From a checkpoint of a small transformer trained on Wikipedia: 12 layers.
MLP neurons of a small language model. Each row is named by its layer, matrix (up: input weights) and neuron, and shows model dimensions 16-79. Each number is 200 + 30 x the weight over its row's rms, rounded and kept within 0 to 999.
Before each neuron's rows, "fires after" lists the tokens most often just before its 100 highest values on Wikipedia text that the model never trained on.

fires after: "v", "i", "p", "ch", "r", "s"
L6.up303,240,213,190,190,234,218,189,225,181,172,191,159,202,202,233,187,171,222,220,177,225,183,189,210,169,158,176,219,162,239,191,162,207,215,187,244,193,193,234,210,217,219,214,155,222,176,203,261,247,260,226,243,214,191,185,116,213,179,248,228,192,144,182,231

fires after: "at", "ig", "or", " c", "ar", " f"
L6.up93,222,271,229,214,258,222,189,212,222,206,148,209,189,156,162,207,134,163,167,197,228,219,127,202,181,219,219,178,221,219,161,167,185,232,223,178,207,237,176,228,275,217,194,231,235,175,165,215,250,213,196,219,185,220,155,193,225,171,181,129,182,183,189,193

fires after: " L", " l", " ", "N", "L"
L3.up802,257,217,137,182,192,166,185,180,136,223,177,240,199,217,183,227,180,169,190,190,199,222,226,184,228,219,175,191,232,199,180,252,165,195,191,184,226,202,199,205,272,231,186,164,207,148,234,137,197,196,197,184,189,193,183,127,224,197,170,204,234,217,165,182

fires after: "t", "ember", "er", " d", " t", "et"
L8.up569,187,189,229,242,214,209,201,236,211,197,169,189,191,214,144,216,234,173,157,181,215,212,215,226,207,211,172,228,193,197,183,250,202,162,183,236,275,101,193,193,196,236,171,173,195,174,170,237,186,232,238,195,204,209,204,174,185,262,236,201,186,192,227,184

fires after: " s", " N", " n", "ou", "i", "e"
L4.up0,175,182,175,223,226,207,216,237,211,157,254,183,179,186,176,120,171,207,234,134,219,232,197,227,195,179,202,154,260,215,128,149,170,221,178,214,156,186,170,214,209,222,144,179,193,116,199,186,164,213,204,217,140,197,239,192,192,167,201,188,177,193,181,193

fires after: "==", "===", ":", "n", "r", " al"
L6.up144,211,201,184,238,196,198,222,247,167,166,225,206,152,190,244,224,171,162,258,221,183,181,233,217,206,167,191,207,209,218,174,224,207,187,193,219,218,235,229,196,208,261,196,251,205,268,216,198,229,147,256,205,202,142,209,265,198,215,201,173,230,159,169,191

fires after: "r", "er", "or", "n", "1", "en"
L8.up400,221,208,242,206,208,227,148,177,117,188,221,214,177,199,211,206,200,244,196,203,205,161,230,210,226,222,254,174,214,205,144,179,169,163,169,146,238,230,195,236,176,230,170,170,227,185,214,206,157,188,187,234,234,206,198,196,172,247,142,224,153,179,192,139

fires after: " a", "i", " s", " o", "o", " al"
L3.up414,209,224,168,206,252,147,212,194,267,211,245,150,206,204,157,175,234,169,215,246,197,246,230,217,218,196,244,197,239,154,152,153,236,151,174,171,196,179,197,205,229,239,144,224,209,149,193,179,159,173,219,211,194,152,205,219,163,174,190,214,252,173,135,189

fires after: " b", "ro", " T", "k", "d", "b"
L6.up163,234,230,171,228,246,176,188,194,201,167,182,201,213,205,197,218,173,250,225,233,172,200,191,190,220,224,181,258,224,226,171,173,238,225,198,233,195,267,245,184,241,176,195,175,204,195,186,193,207,171,134,202,177,161,237,206,153,191,150,228,182,170,232,201

fires after: "ig", " f", "er", "h", "t"
L8.up636,218,246,180,209,215,175,167,154,166,197,223,228,137,216,183,228,206,227,206,222,209,159,198,177,207,213,227,150,203,166,224,209,179,222,250,223,223,176,182,232,214,201,220,221,166,198,224,200,203,255,227,210,208,155,134,227,155,214,214,195,151,163,190,210

fires after: "is", "at", "g", " c", "ir", "ar"
L8.up14,230,270,191,233,211,192,176,215,217,185,149,185,193,178,170,161,171,177,198,223,244,201,219,221,197,203,216,188,224,185,207,117,221,211,204,211,232,218,207,186,207,154,156,176,187,217,184,210,176,158,210,181,168,175,212,236,217,143,233,141,188,160,218,206

fires after: " l", " w", " L", "e", "L"
L4.up33,153,181,188,185,235,162,239,233,212,241,204,202,208,232,169,166,185,208,167,248,161,202,166,215,228,219,216,164,252,209,194,236,207,232,246,176,177,241,235,163,187,162,176,148,207,124,219,205,208,211,137,213,241,278,195,189,175,178,178,226,229,221,197,214

fires after: "c", "v", " as", "u", "t", " r"
L8.up40,245,178,183,195,239,167,207,203,147,192,207,245,236,187,178,165,212,180,251,213,173,235,218,156,184,184,200,186,179,202,212,206,230,216,231,195,231,168,178,221,242,242,198,206,190,172,188,121,189,176,177,197,170,188,223,196,211,196,180,224,211,239,147,157

fires after: "r", "al", "b"
L8.up148,238,203,195,208,230,175,210,198,217,208,177,217,219,207,190,206,194,188,200,210,190,232,212,176,186,166,219,216,195,229,163,220,222,181,185,217,185,237,265,237,216,163,215,144,210,210,157,206,224,168,231,248,202,170,170,146,199,178,150,232,177,259,207,210

fires after: " the", " to", " by", " with"
L2.up846,187,210,212,218,217,218,239,153,218,200,172,201,136,212,168,246,216,226,194,168,149,166,114,258,194,194,206,159,193,207,233,174,224,219,164,209,166,235,242,168,253,206,149,193,188,119,222,136,236,169,190,176,152,194,198,209,187,187,203,208,190,239,243,262

fires after: " s", "at", "ou", "o", "ec", " S"
L4.up547,176,194,260,201,232,155,240,161,209,184,220,188,173,173,182,195,197,204,233,211,186,255,189,207,181,200,197,186,197,210,179,173,226,194,199,194,215,117,174,228,213,209,163,227,228,160,141,205,211,211,242,196,160,201,223,165,213,189,178,186,193,121,220,172

fires after: " w", "w", "p", "h"
L8.up843,214,218,264,234,233,178,220,179,158,211,229,268,241,191,173,168,199,235,218,202,226,168,202,248,220,210,259,177,197,218,176,200,159,185,181,175,167,243,209,185,176,206,192,229,197,214,220,213,183,198,234,228,189,202,212,194,187,209,202,271,191,185,228,197

fires after: "2", "01", "02", "3", "00", "6"
L4.up266,211,228,236,214,159,185,179,136,168,161,160,200,217,259,197,242,198,233,198,233,188,213,187,213,192,192,183,206,196,178,184,190,271,221,189,186,248,219,220,182,217,206,180,213,210,177,231,213,209,242,197,211,239,202,245,201,256,181,236,164,192,126,186,233

fires after: "p", "i", "ac", " f", "en", "em"
L6.up197,179,253,241,223,152,194,174,252,226,203,148,185,223,211,252,166,164,227,234,166,227,201,163,162,190,256,177,209,164,189,191,194,214,162,191,194,191,216,225,211,246,193,197,207,200,224,223,258,230,175,251,229,189,240,187,141,209,232,240,251,181,179,236,206

fires after: "==", "==="
L4.up103,190,229,171,213,176,190,206,257,134,172,203,151,231,189,206,190,233,209,191,182,206,257,246,216,193,188,166,177,205,166,202,196,243,224,183,256,237,196,223,259,169,211,175,224,171,251,236,182,204,188,227,184,166,193,182,205,190,161,194,163,251,211,167,169

fires after: "i", "e", "2", "re", "t", "v"
L2.up623,270,196,176,195,215,199,203,186,199,165,206,217,179,212,177,207,193,232,232,205,147,216,216,167,206,183,238,194,186,179,184,195,223,261,222,190,267,233,199,205,173,255,186,185,149,158,174,180,176,174,194,159,210,169,177,179,175,186,236,258,191,244,235,232

fires after: " the", " K", "an", " to", "k", " and"
L6.up478,155,210,167,177,217,221,259,215,191,248,166,225,239,195,217,188,203,231,180,198,192,204,138,199,218,179,178,219,255,205,191,141,252,215,169,164,169,163,236,189,227,210,189,194,187,172,204,158,220,143,181,226,189,183,183,221,230,207,176,216,226,171,234,216

fires after: " a", " A", " o", " c"
L3.up197,213,222,184,205,201,162,216,176,254,217,202,176,218,190,203,225,176,226,254,233,246,214,193,186,226,181,186,175,235,227,212,164,244,193,189,146,204,177,213,157,201,206,127,234,204,198,206,157,158,171,245,204,191,213,212,192,185,261,168,231,159,223,178,208

fires after: "ap", "r", "or", "ist", "h", "ar"
L3.up317,227,197,182,156,155,224,183,234,215,179,181,184,194,161,214,172,181,261,181,168,223,214,185,220,203,203,211,218,164,232,174,220,210,211,159,174,249,208,201,207,242,206,169,168,235,240,215,188,149,207,137,232,219,259,232,204,159,207,169,222,186,229,209,182

fires after: "ot", "ac", "at", "ir", "op", "ar"
L6.up120,187,207,181,175,174,183,197,210,199,249,155,154,184,231,170,220,211,149,218,205,158,197,175,238,191,182,185,157,268,207,229,174,213,229,209,214,233,146,237,231,199,137,148,231,212,230,220,222,193,199,179,199,215,191,190,180,190,174,210,141,183,160,267,185

fires after: "02", "2", "01", "4", "-"
L2.up21,160,154,220,215,213,166,161,242,232,166,201,229,214,218,174,257,245,217,169,223,210,172,221,218,212,194,188,234,214,209,136,272,184,221,199,147,179,187,244,202,186,198,212,178,229,144,212,174,152,204,254,219,189,259,209,198,134,202,193,172,201,238,216,195

fires after: " J", "r", " r", "a", " c", "h"
L3.up358,199,254,181,144,241,97,228,290,171,215,187,281,197,176,177,177,150,175,221,226,205,226,183,197,185,185,255,163,215,220,209,193,172,213,174,248,197,208,218,190,230,206,176,219,186,209,161,200,223,205,205,251,239,200,162,188,192,166,185,203,188,222,159,186

fires after: "f", "00", "6", "1", "4"
L6.up739,242,190,188,220,217,187,147,174,194,173,152,200,216,201,203,193,198,220,195,233,129,170,236,215,223,187,191,255,216,232,175,217,220,196,214,174,162,183,188,178,214,162,244,222,190,184,226,179,191,228,170,202,201,214,234,188,251,194,204,209,257,138,171,236

fires after: "i", "g", " h", "qu", "at"
L8.up775,234,232,199,217,174,188,210,156,253,230,206,189,191,160,198,169,208,200,193,222,225,225,145,235,165,167,201,236,247,169,210,206,252,228,202,252,226,212,218,228,206,197,163,220,186,174,195,199,158,161,202,136,180,181,167,187,177,182,194,147,186,201,218,221

fires after: "en", "od", "p", "n", "et", "h"
L8.up887,240,134,262,234,164,227,119,207,206,186,207,238,181,148,246,242,188,174,203,231,223,236,193,224,244,197,227,151,211,203,218,203,151,187,218,219,231,178,154,182,205,164,214,217,213,221,174,166,175,214,210,192,251,212,189,164,195,232,147,216,177,248,166,175

fires after: "w", "y", "e", " w", " Y"
L4.up580,190,204,219,196,223,186,211,231,208,207,209,225,184,243,220,177,248,236,248,211,214,178,222,216,221,255,213,133,152,187,228,196,217,207,216,185,173,231,207,211,159,213,176,175,129,237,195,251,195,183,238,164,157,193,238,157,192,182,191,226,215,174,264,160

fires after: "he", "ar", " he", " w", "h", " ch"
L4.up409,199,200,223,149,201,130,203,161,167,238,226,171,242,188,193,221,177,200,207,222,180,191,180,238,205,226,224,231,211,199,156,149,192,242,153,197,154,181,191,173,178,191,194,176,201,202,180,198,194,226,196,237,200,195,190,175,192,209,227,279,198,228,202,221

fires after: "ar", "i", "ir", "e", "E"
L8.up838,189,196,246,127,277,206,207,178,162,228,219,211,166,198,154,218,177,162,181,191,193,206,189,224,232,186,229,191,243,223,238,141,205,158,216,166,196,235,204,258,190,201,171,182,225,194,201,222,205,224,201,200,218,193,178,153,238,159,197,197,177,228,222,206

fires after: " re", " S", " s", "in", " w", "e"
L3.up402,192,182,172,189,221,206,209,269,224,244,225,196,213,216,192,173,203,197,173,231,172,185,179,227,204,175,310,184,188,201,190,175,217,181,247,206,169,212,191,197,193,240,221,195,170,185,171,211,193,219,185,192,182,231,243,198,142,170,203,221,167,173,209,225

fires after: "in", "on", "al", "e", "1", "ir"
L8.up64,211,205,196,158,193,195,195,199,178,244,205,210,189,169,229,246,180,208,171,233,169,210,183,166,183,158,235,204,265,245,242,188,206,172,181,191,204,205,228,217,171,220,193,159,208,182,257,189,202,196,201,221,206,212,141,147,154,201,195,163,187,226,196,241

fires after: "l", " l", " L", "r", " F", " f"
L8.up80,217,262,157,169,216,219,194,268,155,187,277,225,190,194,196,206,185,164,176,207,187,195,219,189,209,226,204,177,211,192,193,216,175,209,163,156,215,208,172,203,229,190,188,159,173,180,223,251,148,200,218,154,193,236,178,163,240,220,181,183,172,189,130,183

fires after: "f", " al", "p", " ex", "ec", "c"
L4.up732,201,257,176,220,184,238,187,240,162,218,232,187,222,272,151,201,261,186,230,268,163,194,237,157,200,192,238,191,177,202,177,145,198,176,283,196,161,188,142,203,190,166,205,179,183,221,165,174,220,215,171,218,191,219,198,255,192,208,163,208,139,228,218,203

fires after: "er", " g", "ec", "t", "f", "d"
L8.up407,190,189,116,244,200,208,224,260,215,194,178,234,161,189,152,210,263,174,240,234,232,187,206,150,228,212,194,216,182,179,176,178,191,181,252,207,237,162,143,183,234,193,227,189,161,221,210,163,165,228,243,257,197,175,189,227,184,274,241,179,191,200,187,152